config.yaml
num_hidden_layers: 8
hidden_size: 768
num_attention_heads: 6
num_key_value_heads: 1
head_dim: 128
intermediate_size: 2048
vocab_size: 32000
hidden_act: "swiglu"
norm: "rmsnorm"
norm_place: "pre"
norm_eps: 1e-06
positions: "rope"
rope_theta: 10000.0
rope_fraction: 1.0
qk_norm: false
attn_scale: 0.0884
bias: "none"
tie_word_embeddings: false
parallel_block: false
init: "normal"
init_std_qkv: 0.0156
init_std_o: 0.0
init_std_up: 0.0156
init_std_down: 0.0
optimizer: "muon_variant"
learning_rate: 0.00784
lr_mult_o: 3.0
lr_mult_down: 0.7
lr_head: 0.00415
max_grad_norm: 1.0
warmup_steps: 200
schedule: "wsd"
decay_fraction: 0.692
decay_shape: "sqrt"
final_lr_fraction: 0.1
batch_tokens: 131072
max_seq_len: 1024
doc_mask: true
train_tokens: 1066000000
max_steps: 8133
dataset: "wikipedia_en"
MLP neurons of a small language model. Each row is named by its layer, matrix (gate and up: input weights) and neuron, and shows model dimensions 80-207. Each number is 500 + 50 x the weight over its row's rms, rounded and kept within 0 to 999. Numbers have three digits each. A neuron's up and down rows have the sign that makes its largest values positive.
A block is one neuron, or neurons of one layer that tend to fire together. After each block is what it responds to, as a language model described it from the Wikipedia text at the highest values.

L4.gate258:550470559622473467606497531495480465580423485531524435496536496473515518559445529526517472483497506464505498514573507473541509432429525515503543425528487499412525518534503461404559332473520496508482524445601467553518520532490422503568512596444439458440439483412531455596422622459563553435509484469541591448561498543515591495456508588506444527444513468393474576531444398398547464487506
L4.up258:453484410512513495515516537475418511498426494531505547547527520454563446518492448566492449502534531416530430469524502549519457507491438490548448525489478505494512480514436506546427501571462518612442500519470449543478454489513428468531521561462394546599533446476491405504496551561526496506547566619511568557473484520513428612494527543516464420537529489565403461526431458500545480465368
Description: Final piece of a multi-token number, e.g. 5.7, 44.7, 110th, mostly in stats tables and unit conversions before a pipe or parenthesis.

L5.gate100:541464415457561465533452416464541521544503566525488536347469538516476442471462494530554520571521527467472493483503504471466588478531535569412507463502473561401527338533471375458537400487500539456520522538520390499507487491414562459532539498543498532530407424428618563511536458525454538501514541629506499517573513441490498543449447467401447497505491510458485498490548508448370550454510
L5.up100:507503521460459474613474450540497442447566504443508534487442542494499514534490547449576482549508565539444571477535519382483552428546621554520516472304516568439611478496541509505554559535433482496508450595538515467486561406567463469501523476479479596515476559547502503484479427461469451503558424461529414472512468544475499507433524489444338411476543540476518465483546504486520494510399
L5.gate153:516511538437536461466511499520541527451511510528475532507516571497607530542516441521464569501528488518529547581468538498468516449484538484482405541458487517516474465518630508544483512534532470502512564478549522487454544509471546539531494622426521493517533482522515549508460461456505458509511494546570441590620492450494479501421469471448519439533526536594567545471421477392548535455409
L5.up153:528562559559515552543471512580473410464531488474485456517515482584554465574518486433480423597536539507514524478525460514619587542504479532552472488468505518485519528525518489552558590401532506542430509435465517464488549485449461444532475384387485584504514530543467499501468535407588559546489494553494567452519472511497526469436519563426602434445468432544541559504556503518440494484479
L5.gate289:489569559510484500399538501506519479399454462413402513591556548527515490471520583493488493430470532497509512474500570421480517462631456523477420531489407572475450489609558449435504503530505490487554556471504448512439491552492498468464440565521498424585496529477445493402477514529554575490495432537474550484546544483455506509477496459449521533510515458493518467466458509484558549443409
L5.up289:490470602564414486585497437394511498507480496522469431517451575462510483502510400489483490439480490571402469443453494559561438528523467530520520453484491552431458491480402508431577471499578512476485395548446507523520401609485508451486506497558570474525505524521498442483530554480478434461522446522534520530478498405461531499444490550547498486437531493465460434429555499496511462496510
L5.gate496:510496525481533569547569627497476485530459534508568470592527496544537437467384481530503512336466603452480480486430558506443545519533497522505473437511644455437415600510550666388478541457426509482497516514561465523433481437497492432493503541425486490449493482452550435590547516457444510454473518521349471478471493532507563490504462553545507492520487475508579462480435496492462583522464
L5.up496:491504525542597571508520484511487657469557541585585526583520470639496539427573509537566476437430537515460488452540517562456471608421433480598499551529534479551473487489548554442492487513534510524537551451489519572423468479565554564501535537622513563432600517436468466556473533542509491471455588471543472516452443488464500436429522596505620463569492539518553424544474430522541507541529
L5.gate558:516425553502545490473511530502473475599564558468550540406514468548567509435511477519553521499467522526449401538468549513490434543580485523439515588397465522483432526517616495540521592455470463513545528387484546451442459495417577456529548370540484514561603477538483630513542450467510476485454460503444424438488508511499500468463426494467521385529453497545451396497510486454532512439492
L5.up558:524461474535452492559504503526559467560514564463459567475511542589424546457510504452503509550425553461540548488520551405496472510523510410480471419517532494491552522447508555431497440534527572562467447490537455473555579495502451529536494533587625530514584499483443558493523369536479558412452535494523592469541394474489518562402504407518418456483536459549489479448502527549519593446372
L5.gate1099:496534436512540477502491450452449509513516604532466481570446510446566618578465515403498569450534527518568523619441447495484561468498482419414594503482596500519472486590508489415433488541497451391505456505473542424456570466504595399533520488470496549471525438518515444494480464504516446558441569575520572403506573392482560492504469456434495591504503417472533553468540474532609551451462
L5.up1099:498569482494525505472591499545475527526463478433557434515408510460451396475465439611422540481526539546466577499529413486569554532484454494526491488445586513476567536534480495552479452444580468545548521499521509472431500523532487477546573515473525479462518551542477543514626549481476469551512515487434537472586503553458493518520488509503399515569550466517465518454479456485476485449487
L5.gate1160:543502566480538420521561386570500428518456524499497452522494462544546529489448498493481453515545579479499408571430550519546609422523426383483499575512470472460522470651481492497563524365533588574562566575487451513480519445494553509481509482515491477524596442480516464511413450518415494527464495458514549499425505483523500493499538555508489472580588380575523460529542506456499517515442
L5.up1160:501563541502527454506537520454493452440517557534609521452457520537596465491483411485496495434498591491492560447483477411454595522504512431542515524469425542541564507413454527575390501507490475538545475362537563482439486582570626546587442480516426543538493442495557560470532466411472511458591488543457495506493469473495619449464492438435559523524529490568581512470474534482520478461407
L5.gate1585:477466490516532482496524419499437525582498497519509466547548474511481409513556496441462428532469575540480567536541473440483525524452453458496516557492470517501448443529478443485404510558489531544451601474554477437477538531465402491546536501477469493491448631518430455503492433474477576500488235564406596509531480414396531428441497604478505602417500437571549662414393464394526573568501
L5.up1585:426522614438492415454553541521549493548497445488531452513456470440532419550455521420491514443512507485429473547570555493421574467461520521478459514452507474545543506463483493505563554534550508572563464506553559487544463533467417561485503491510433472532421494532470505459545465427515507556527470468534540577522540413553445451526451489478536552545514484496544522511406496499561502615587
Description: Thousands separators and leading digit groups of multi-digit numbers in tables, mainly vote counts and attendance, e.g. 7,|672, 65,|568; weaker on commas and decimal points in prose.

L4.gate39:448509500518536492577554527392524379496446483416538466551492471469536575424521535525509511427534511471440437459428462454433512460493481467505564503510439539505479538587411573549576444500465524465556474475455417417520558553421570519478560487542529453502499519440507440501497537487516492533494536480410541416583478463528599482582515415402394511563570504490534514497496419428464474493530
L4.up39:567510606582474487571407470597483485479409551492479504483461566524523501479567509469560539484473517501484455561504475558539451450529504415407510548493477539498515504487548445525458451435533515524452545501549512434491461597539484536514541571482461510504432510605423498375528505507591456540464468504514521470497504408478436506481549564508394564567487471539506618496486495466510459461481
Description: Commas and colons inside numbers, such as thousands separators in counts (1,845; 99,616) and times (2:16, 5:54), plus some other commas.

L3.gate278:408434558422550543521482490433447458582535536560511471551539465516514445394446552399474580580449511573532479520428502507437479435555519494534535407529586523543509509483488477450437372524480439475513572582531466516416516404552569522613413458459500517517459471480476558532445598507571455579506500531570484523570473524514528457465507459535466416525521522461430557351520584425511444522526
L3.up278:416457498489451438476485416454387482432527489470548560540489517542424555516529473453515493570476670481479516637473428467512492542569468420522464497438498486486438518407504464533471343447520391389454483580493528535411403454447471479463491479450469489616547533481532410568508504580519575441455443509599506490496601550426427580444525511511468550488523532435497550419486540496486465488520
L3.gate355:439554515500470453447430509495465483541608515475588516469480559526499459440401465473560444518502477534554538445462458417556560565541537505493589466491612513497579481419490422567477488473527483577434459529578521459421527546605482483439486537471503533427565506418526541517544468428469481477466566450547545509486484478546492432481516531512519540543467449499567432548530443445514513523453
L3.up355:489530467467525463486525481585520478543462447405451538513590615550508413504391497507556379603492446488428610376435492559433442467509531444539490465565492449506528415429510482487507522423469441508516487524421420513522485526539532519475526568596572511454407481554388482616463493489504482558573522502436481427510559416478540496543593530505413541494549506571473534400591502399542565480560
L3.gate739:477521547520429542472523409498438518475543528547492467498616540556458529421497553499493514520390656464523617484430516456612456518535467376478544590513510487453485562594524549430530432510560528528561498412513562465439512479495452565582531410457560456469546635488507512424452513463567539567642540533500477485447530500504467484431414457525428568495428542515495462538563533495545550500458
L3.up739:504455498561475449420504497524446542480514375453496497512545464478412526450424445510442460446510531542536483481495602516426507408491623515495459446540504522435486565565568557541427487515437453536491630485472488593525501367495458496527467480527480475518543448501504510461581513500445532567521472524546504501428458521416557511558538463582527443543560486449572465491458528426504486508434
L3.gate857:420563524446392461600516493428486467542574447414561511479480485529453507487546507507519504557455458508442499475518498551486495412444550498482549529646544490386451531606552473523486538501461458434421501520447587528490510508493571474567465497497456520618448482457543502518558545563563544538463558496442457497510612516464503435482510491605568546501587524587427488445497520510545396452484
L3.up857:467477518495487484498574444550571544494509526510496465499577538548460443445536471507518525424456570654495525429571506491504531629534405525483483433501524442455476597544489439554497524430585452454566499432577607471478434528556505513530464520500535504485502568485478498565450505514480512506448502442545411510506614499470518420383503466530394553498491527484515521465614577549427432533506
L3.gate988:515489531522455465479522440494527447497497450388526518545443524559527498483422476461519439515522442577423507550421538448538531524543634549474498579531427453584466328470455502535491542526532538504523567467441535473465476451546542553400505509535613512506502503405538489586397487448585506499470476483578534480475561452608466449611465482406418470668599510507460537406483518527496418578493
L3.up988:449507461489552492393463502519501427489538437551544430486512524519460510462543527519487443468454448544450464476386516550506436563515506483440566616484466464458570543505457525530518536429498405487593426516506575537482489572552505514465462521610482488570477502450533549426493528608484417573514568531453511500507504433553541475479528453371559494557482524472505487474467575488498538462553
L3.gate1199:474412439531425458508443550511540420518471528424572431470471531528514509478535510559392494476548522570438552461464518532517523547500444476557510523480479505522532496469447498521463561499398458466475436522483598522490498437560515506492495459534476454497485485493540528532518474549504527448431438463641432634505473487482482435527554540436513531569492456579505466553554530478534445494513
L3.up1199:502552580524547497482444445429574449544583513479525581554592549543518548515511548489536596474401432529466540457482538444475479475449535513490546634483495518563615462493504525542516526510488557551563468450625463465545446459538504492418497564542516507437441501527499435463489489430501547456455417457496451562553427410540465453497515478486546487482428518463521495465445565469607583487456
L3.gate1632:521559493489471485368490525533545526493573523456379493493504620452450558536487582513526535381464574673507444367366501507502467519541568441540526540507450483590621499505537499529408531385503475503580547399552551517541455537503510468476449587473512451458517459473449498528511565487550454507508551474509540524505394574481457443560519505478447542545467477505448475436492523468476520506452
L3.up1632:517493540515493432452468423490482505547527530529515410509481509501587452433500446476480508554519503538429566511579471492454422496500526414539528564529405556559526471534518477498441439547498483452468453503383483421511491450486419515510487465494646558465533555463517545427484542549487443492474483425476542527532587464472527454518564519473494580541534479481564523442504451451491430477497
L3.gate1759:376486496541421486446503452469436494491535532456533474561512492449489491466525423525507415541505446538478535519477508440529573463469515506568497431606497451465557480574388469518475496429540538439419424449530516470546353454483481477453408537427494463483493504515478517580496498536462455499482619466497515555612557516590584508454553474458413492610555594516459416503430599449447456511476
L3.up1759:551521591508498527583462472450479404607528492413494503427395571516495522561485515577457511490526578589536575411590474558408475547580505497496599471514576622452481420516547537490493451506460463503533524451455545536500468488437405487467424474479490472562506461549430590589592464469576551458510499495510568468500509469476462495419506510554527517521539515505501565433478573421579472481525
Description: First word piece of a proper name (surname, person, team, product) that begins a sentence or paragraph, often right after a Wikipedia section heading: B-riggs, C-handler, Car-öe.

L3.gate157:546516427487476485446510494519499492526525569409600522533521424549520534565537504530448557448574498558473427443482456450584422509463509542474549507482457501354508459525460522440487548498630499472466477526544575488516500473521607532532450564510533567575450442490509597494508582515525508656528402458544478503412479443570526448465459529441452530602533482498436553445503649422494445486431
L3.up157:461449534494413516483512582524489450544440512465443478487521462464542568508523512382509445519584549530561402532450455472519527428433479549511509523582499536479467469467461445485539515506581493495511463537474529495398417453464491544480363544498549583471528506447546506437485489438513493626528460559538452510406462482447555423498481687485462564598451482438505499500533483373539560555464
L3.gate573:504506562464547453541432446507601578478500488493595519531536543526471477487569474538426527464562503522420576503553502483473502589483455543461474456488487550431587434432453552516440505532458534568488552476490511514481477433450494524436455447498485569501562523585437486509449396512439617466511424433505491432451349557516398591554474519409503497477472527508540494477577553441518591518543
L3.up573:623477502432512427499450486534519568492462560479603507507458503526618507487526525491422402491451427572446503512524481471454506544474525497473475469458468546448547424520535491459459523512472492404483514477475482464556398579507535504559483491479555531405550497567569442408406489527491605547459422532485526538480412509465486536511524509522388491511491471454493472442522495496459489545464
L3.gate748:530504507532517525446539436484531527470515519405512504589459462398462470414529443451406453516450550474466477465608397462502465428532480553484548558481569539416525558463452552525513432563524533579480505523422517512421468579427569611523517535513530509526532505455562532557510587552489606487482431566591560466495518554532407554566432499512393511428457656562459542577518540467459490367481
L3.up748:543427685555555476418441477481489484554486454597540577589464536503503408407595452531557550454419424498539516450488460538509426506522516466499500434448488473490482539433470477529505466553445460544510525538497486377547495608510579545503480619510456615434557520532485490491548528529450514536493429583456507467500461528521486526502432485460460403497568491543524547518555557516476528504476
L3.gate842:557598468475557517525480443518509499514434476535493514442512538525492529401533496450538515611528491505504485534459592609511489531439566536451458485479471445562520469546527536572442487534449428565543406566500452555499512433450546569493477494485510527410596456505556394400594447518509484452584460557543464467429389475377551603489557445445486517530414577509568499500574464606416377482495
L3.up842:555404450544417468584511459544550552461524434575543473610441378501447419548524583563437516501515385476566598529427469529574394551571479579527479478505476496558475562511469434526422521477455529566598418489482551549569536474446501501521460387553487441477502530522507503509442500493470497513528387534534586530507419437424467567477556482478544455424527409559537501561467412526551564452403
L3.gate931:440450528526477572539569379535517474565520508472470483474476575440552432436471466434466547512497472466399521537551591472582506452477548466474446370509516545407613524521491568472474541564517440513539543488480499461611462576493450454465595447447564508515594447463412488542486462534454572516506462413610430526526476548552451454466508420485584525522500447441441489436476436462567582416466
L3.up931:452481525502474523589511477509425531622522496555527592524530549417597502515502480456421618525431418618445551507538484530530509520454483457546460464427567602503448533481487509522437475545480509502491529487526405525462451444515438474549447521506459434488524539519472454499528454464408475461473480438488469568470432487519415487440518516551530577503544452482487531402559487536441493503530
L3.gate1371:552515525447522579440519527480539574480502576538461497560546507508492644539572538532522527514442558532621525508471536517570524419509474586539513470515451560461484534576549496428456555410527440526540476496591480552437427479513499501501559523563566538529528516514501474548537586502503509541556547560536529434427491498495492490460439584511475466572483516566424601455556565554456489564510
L3.up1371:481506499452518588502528615605418528426547458552518432549472550576427522451541520456470539413559469440552479506442560527536491538546557531515570485462444606499496444567535480483466451503539486493567484468489561539623497483429521524455453533579536489460562462529398430532518470510443647555549477521422481526458441501422489449430538497439481456438529506532519550577466495520584571560496
L3.gate1657:503532531437517458473511487589444457476526513472474448495447487504567542563633483481560500504544458461431395465431447405555499401512536546493603516500379547450570516488489363460478522551537517561500473427463534480540482518496599444513565548526482516534478481563468515477504418500445559619515501515458496480429507495536537501561562557461436563555564553528575566503567420507445639493521
L3.up1657:547566582620499505582469504453541456563533436626476454519501481463469448571463617416431499464438511532520551427522494507484520513481609555528541643492539588416560512523436564456422458491464481484492484406530542545433503448437496492557464572557446494457492525506450419470518466536418491516547450486432505467521513554579456542527499424538501464599475493450551475549476497502496524457518
L3.gate1677:531373463429483477546561509499558458472509474507491450461465554509525538503526536450363473434488533456455479540574454412582473504473516567534488510575467480477440489443526579431490456534389497517527471452554488540526443499477518412451443505605587544373431510575514503535497440533369614455497574411540508482517537509539500557418454444435418529534534552542487453498561475497441575516451
L3.up1677:578559452453524442532453542519540569555504519459527476452425483497521445559377518502503542424502441499500434534444523485538544640459462449443499525562553450485456566485467548464498516477502500532512481560553484441522448557496540441497468522524551473427466512563528471459423480491411596496482525525481561602552463552513533538486519482559545574482478448477571563501510498479496527524420
Description: Table pipe or blank cell right after a summary row label such as Totals, Total votes, Turnout, just before the figure; also list commas and "and".

L5.gate156:458463493542415506480511468420502557494531575510564536526520592610457558553447489566528458448434447407410497528455478413456564528556522566542507515530484538453491586500466546550493424405514529437453504452527471521460449557475503483435403550419600492550481474588448476391492526424577564470470419403484517518491471556533532539618495457403510497552478530466459506501503533464545509391443
L5.up156:535543510470426480536527525483460504522540420548558488489542483528537512542518547523518500496577451570521426566551474559502528504437500432479490539449416529499550491440548389517468586493542474425465384480535438527561487485549516520486418427541540515475494547509481522397493519453464485457588497525468438544593497441468533441466455454438578498467468448488528601514513553413532407422489
L5.gate225:591505569467478539462550452483490460588496506494451517486585454577555485554484411516509464522420493442435546440463438493518494511503464442654515420458508578534430521588539525493510538573542452491459541534547524554541540508479480464425494561510530465449515491489481507497517436520579575459475470540499444533524457429400450399480537547426506523559476527431511544448468483533499514455608
L5.up225:465520448477542541543532467543609523546489523470536501471559560575484500527491410424448380573494477532541500638490513507544482440589454447445532462424540601538489539518488486418441479544534465496509504566465474496423469594552493527413462520520591460522487484465536464454512517543418608473463416532513513552536457391532450572472583569436448426539443412441516464455449575531541440473525
L5.gate503:460425533472608446448450448529510502424450547450413635487604546544447477422464551517495544484449519550526509525494564545438522536522462495518504489510480446488482487536588529496460541587516501532561464403516522399415489498519479523495427517345496516446458512488525412551445535472453541519542548571438538480526506423549448442590499492490477471552468487434543431550462522479441576441439
L5.up503:548537401444442604459532421444546490505535522459555554470496485362501521456468612544628456506576574466528607512436553518494515466455480535434533579565544516503456497488450487504530415403505514485464497533468432557554443466484420433462556550452556539487511544497551403430653437568532580509500525513549594464477426448511463531503439471473512522538593487454450354357516561456514578550479
L5.gate747:577515523472558421519581433604485561618518539504544450518461516549564415515461560542509573486510378566509489504418517496531559512509582595492455482534528460433524496545441509498491527392597555528518554492515568442405495529481560535479530554487536498400448501486516522526500556468379581403522438443478458381471500490617371458484454564502495441550487435562547541545459501511479458514556
L5.up747:541488504483480371450495545627509459464568542520533488495477514587490548498461515436515500538534529448467484460471459523407498593478514523619527574527531399502526539554499497511534474509498523536468526596513520442471472509513421490568551552383448500518583544485593491503499545481465481445560512506495508521423499444579510434465478511567493424473506464509537493522424474487515479463506
L5.gate932:522555567393478544453547428422483496530491423458500559457527516469540465562429455469456534628482410604511562453519513473511580502531472521531547484537530446518450437525602532602492539422488504520506501450529488467420556618436414432482553384397537498478525512459551449444556554519485501430492481452486466517438477494570494384442509589486516469517506469444535483512480494469502510492462
L5.up932:528542517470566486433505476501456548517479447450460482438565580536540504515479518501564512450518360523533487480469514477523536490617565466396531431500510492432513340489440515504389513524546532431515501522427481520391405598566455461599528525504616458378489483453539494522514526385488458485621440468534442517588426559463358523518545473460454438545543469461477431532536444541517465532556
L5.gate1175:428496473592482524450549432555502569496543607441504441493494514482506543414472519450556545497472481445456562522495439487512429543544473557534492471494574412454524494491576502441465505459540526462452480519484567495536477533564457493478505510463375481553427417471569562557488481552546572467541580520533486457425494513401541466470506556559525457436543603439448447541509441640471512450493
L5.up1175:415532411552519584531457466487479528444489518443447439541525445512542462422583496454503491406500496482495497552563461480483422447439498541492512419475552516432503437512592534562477478459441507519514524499499468435473505536477520546480540531395398503450417428502406560643446511525554503447497513448516463448467410533496558447480479509457503591598495419478460405557488514492472495448465
L5.gate1347:556529485485574541462519520506497411528546557553462396477470511489545559498524473631462516456497529377462464450554515398511490530488538459567555546436504548564449571514573513516495502498417542549475501562429539469462523529509488524491475451545417435567525473515490598528567512443502510586459526531531455522471496446537592455422452526534507544592380591506604445558562484409430556482537
L5.up1347:492467553548460465514587500515502508626508515542495510517469482474520446509420522514492417486493616569406533517507587559492451527556489567442389442584457518414518490490463461466504505513448542502503424518577508432434539353478497449528476450517440605503537428521507492533501478499474557483491490471532508451464522537450456529526455534444524528521502555451462555508505419433488473499543
L5.gate1896:422557554519485507459562521573461451491488448508479438455593471492580491531404496464523498413507511449565565566546404446482501526489537478441410524495574577489472457552513481453509520629396491560474496478504478525467514503507480503487443458575475452570471496453565481475498458509467481508525504490483428529477479463587559522462510494428454440508540541449499501485478523479547586387442
L5.up1896:518594497595568495492600539578491514507455489473478504463521568520460572509510589480485570561531446495452530478514523455597519568436464428504519582487556464391609515513506545514491538516417377481488455499479541592580426488557529492396519528530503489511570492515485619501483422375545530504450507572402429497495433440461492448485371533498484441492487567522508578506472564484563440446515
Description: Table cell separators and unit symbols right after a number in data tables and infoboxes, such as | after vote counts, m, kg, g.

L5.gate397:457494472541444506453549548508475479501551464458533520586518469547412525526322515488495511538477580452576506433475464437539514543544525481493510444544438460480581465540522431607512534479437451474457472521440478526391465460659515518502589523533451534447532420547524550481384436542452562447471536522493475389489390562483470401561471493528519505544468447453506431434583489552499563550457
L5.up397:448393550549494533546432531557533542394519421522490515444449420523491447461426610453520489547505447518434516507416533524500414480400513464458521502471519530467529565510457581493475507544519428478498472428529452481531556397494479472537466445379474549491404529475512564462412451515574590473499535512472548541554527474542472487516485404374419511558534513609457464662498580515488485476584
L5.gate599:461534538549522526492439481523506579497551525519490534475438483518476546496478504487498475611533543501431481456480475460501553412429567515548529581592448461458518539488493491513525442545522533459491529685409435447445418471447480461562460462542524445438520496432522558520518507498486554521437594538503486470413487505512512415433452561443490483500557503504535449591470543525545459501550
L5.up599:600509487482578527468493555493429651496585463478526447566553463499476539510533420518499572452525495503484513472486532524492512501519593459463470505410559406542512484581525500592530484499529529473487512607500472498417462526456494460554490489638538534401447540494504508466442562581454532453549496465412538445529446464583480370447486550480490488509519483496493529482494501647496514582498
L5.gate885:517483476509531482458513518456496404502436551501500483460470562409516593554427537473547474535446520528484590500493520472546401585558526496492426507535436425470518492538475445552513577551356475546486477426413564516410442538419611503527490468494563438563554480416404584510437557476378505409451492492501468472517428542553467468443480501417498524461497494496534542536488454439527462444469
L5.up885:469477544505447517529545550532440579459569461487424530490467409545567517520529463528450439495488443479559504492476461517449543466430537522490543404559570517547555519527528559507489527458476429441609602554496468516515494517451477518442504560498351576442570525559540533558561489546480458534501371444459485534495505431453513512567466604474483532582469485554481499503526528533446453516535
L5.gate1300:445506556482489349535553528453502396506488487548505536434510578569474446578476491563558544526489464416599465513468447486495426446445504443554612538556442558551479422464555511537521522522489480550469544616474582434521518520507474565547475457519498378455505422584473572469431523511533579533545575502511374478472436465495477502502532566534521503460529510522476494559557433483465593473499
L5.up1300:585448548552504515530511516492457328580529536422534538489457442418505420425534539512542466471580544554432487595471542490410524523549618472421523448426499528561466478593547508473462506447423510550462553522375525509465550480477434561473532448411538585563507438498520538476525605522476639509471487476533405519527470456491552493494499441448478540472510571465468455550476553540433546485513
L5.gate1454:531473467422531443455453490468525528530569514531456544540627529548582574447518521547487402480510530530526471567479462499465508537477467490497595511556482538453511524493516504528467481449466515489424417581457465472452507481463437571488566604486497503503499581522499585490563500455522525493409554523637400522482428511451555536504403553500568453451600512514414494535544539600549498415515
L5.up1454:497450431528504477556498467440517566467502392462434493503475494464609558523504522495514496559561502628527486638567579432545478512394492466490502471491547566584533556568494474522534488502446549535409482495478467502462545495463445480537498512456549548462488529481430539514535446459602463502550544479611587473532531539470587559406549554546530533488447531508427457518489485522499510412560
L5.gate1731:539434475571475532544471579485549554512501459518527449435552438534478566415501544518412435561534509497517620481455529489437544500535503422400403495534566533491563520518545479519446448485492460545507571469535404559536527519567572512527502501517502434432443565417433637489564534488457531490560550590411509473505451494620488556484503454454394568448569431579539526458518567544497520518451
L5.up1731:547482411546551547464529475399568555537529547435457471567377432418499427509483490550449453495530468517477524485480496555547433477498500525498453494499572500485461448536354555473522564519535508452527513501528461421481514533499557484549513526532444515482605538413449568431555469543460415479442556396465515483537452453520565569485587536492454412501576502562480369540476512455488495554490
L5.gate1819:511466441464570504453523529530494452528400542518575552547479501472508510457428498554466560451479499567519466539512523441500555471634541451457514507528528454445558488540424475479508474486518604487478501512403494474460489467491496548483509465456490471565577502492489460493497518527555432515502504436480571528408461414534477528447474572507533545605484514577567493486499430573610597568368
L5.up1819:459599424474486455478528526420533506492491547433550430536431558426529550423514508537469491542528562461537488471484572469403414515508483501503516504486500484484485554645510528545453526562452518456406376545483522524588531455487414537486417533541629415517535481511453535450501497508464459532424519574498517543510520511536590513482528535531472509458500445488523490548474537529569542478614
L5.gate1944:451417417449524628520461526444491425542476581473575512498537396569412511542399491441574451552545503488432445509478464482501477559505447613526537507494549530502534415505523458488440405469471447491505422486532501448509445446509478501493438457493578475489459450450524505486485428557486505570532443583502522461500496551459524507384514490570446472560583531429502457530510504490559476575461
L5.up1944:507442439487495427586524420389489476464483525459532539531494574588675378515396521540449456542426428501474553515473510550466407527504528514545504542479522494448433473516411481486511514523511435485587447535395461397547454473510490417515522457479489567544451472539445589557569460526538613488512552543490506504437435451539515430486477442539517536481490493498605514605460522492419476413485
Description: Opening subword pieces of rare surnames and taxon names, often at line start after a section header in biographies: B(riggs), Sc(ruton), du(mer)ili.

L4.gate364:470492528562585515565449468499480475492482521538530552466452517507473520475410424556497501534514544528511513505489516561434525575558536513609435460586450505464500540559452448523466409428580584460444448488473471417380440434573412485537620545432416534520388496522462548518511481552508514470483468434510530469526530477538482464511506512471511571602471532457505491573459473472576400503513
L4.up364:482507515455406429540449493508542459511479571526447426561498474581547491454515478475550531518519430543528501560505506522549413486517522429480493442476503529503536459497470485476473510529449488559518421538499442480400616567511422538535381465576474495487457488447523537477554493502469494500476462549612593529529445491598536397522518569388552520452403439539505512538484476554578490444490
Description: Early word pieces of an unusual proper name recurring later in the text, e.g. Tar-zwell, Kap-ri, du-merili, often opening a paragraph after a section heading.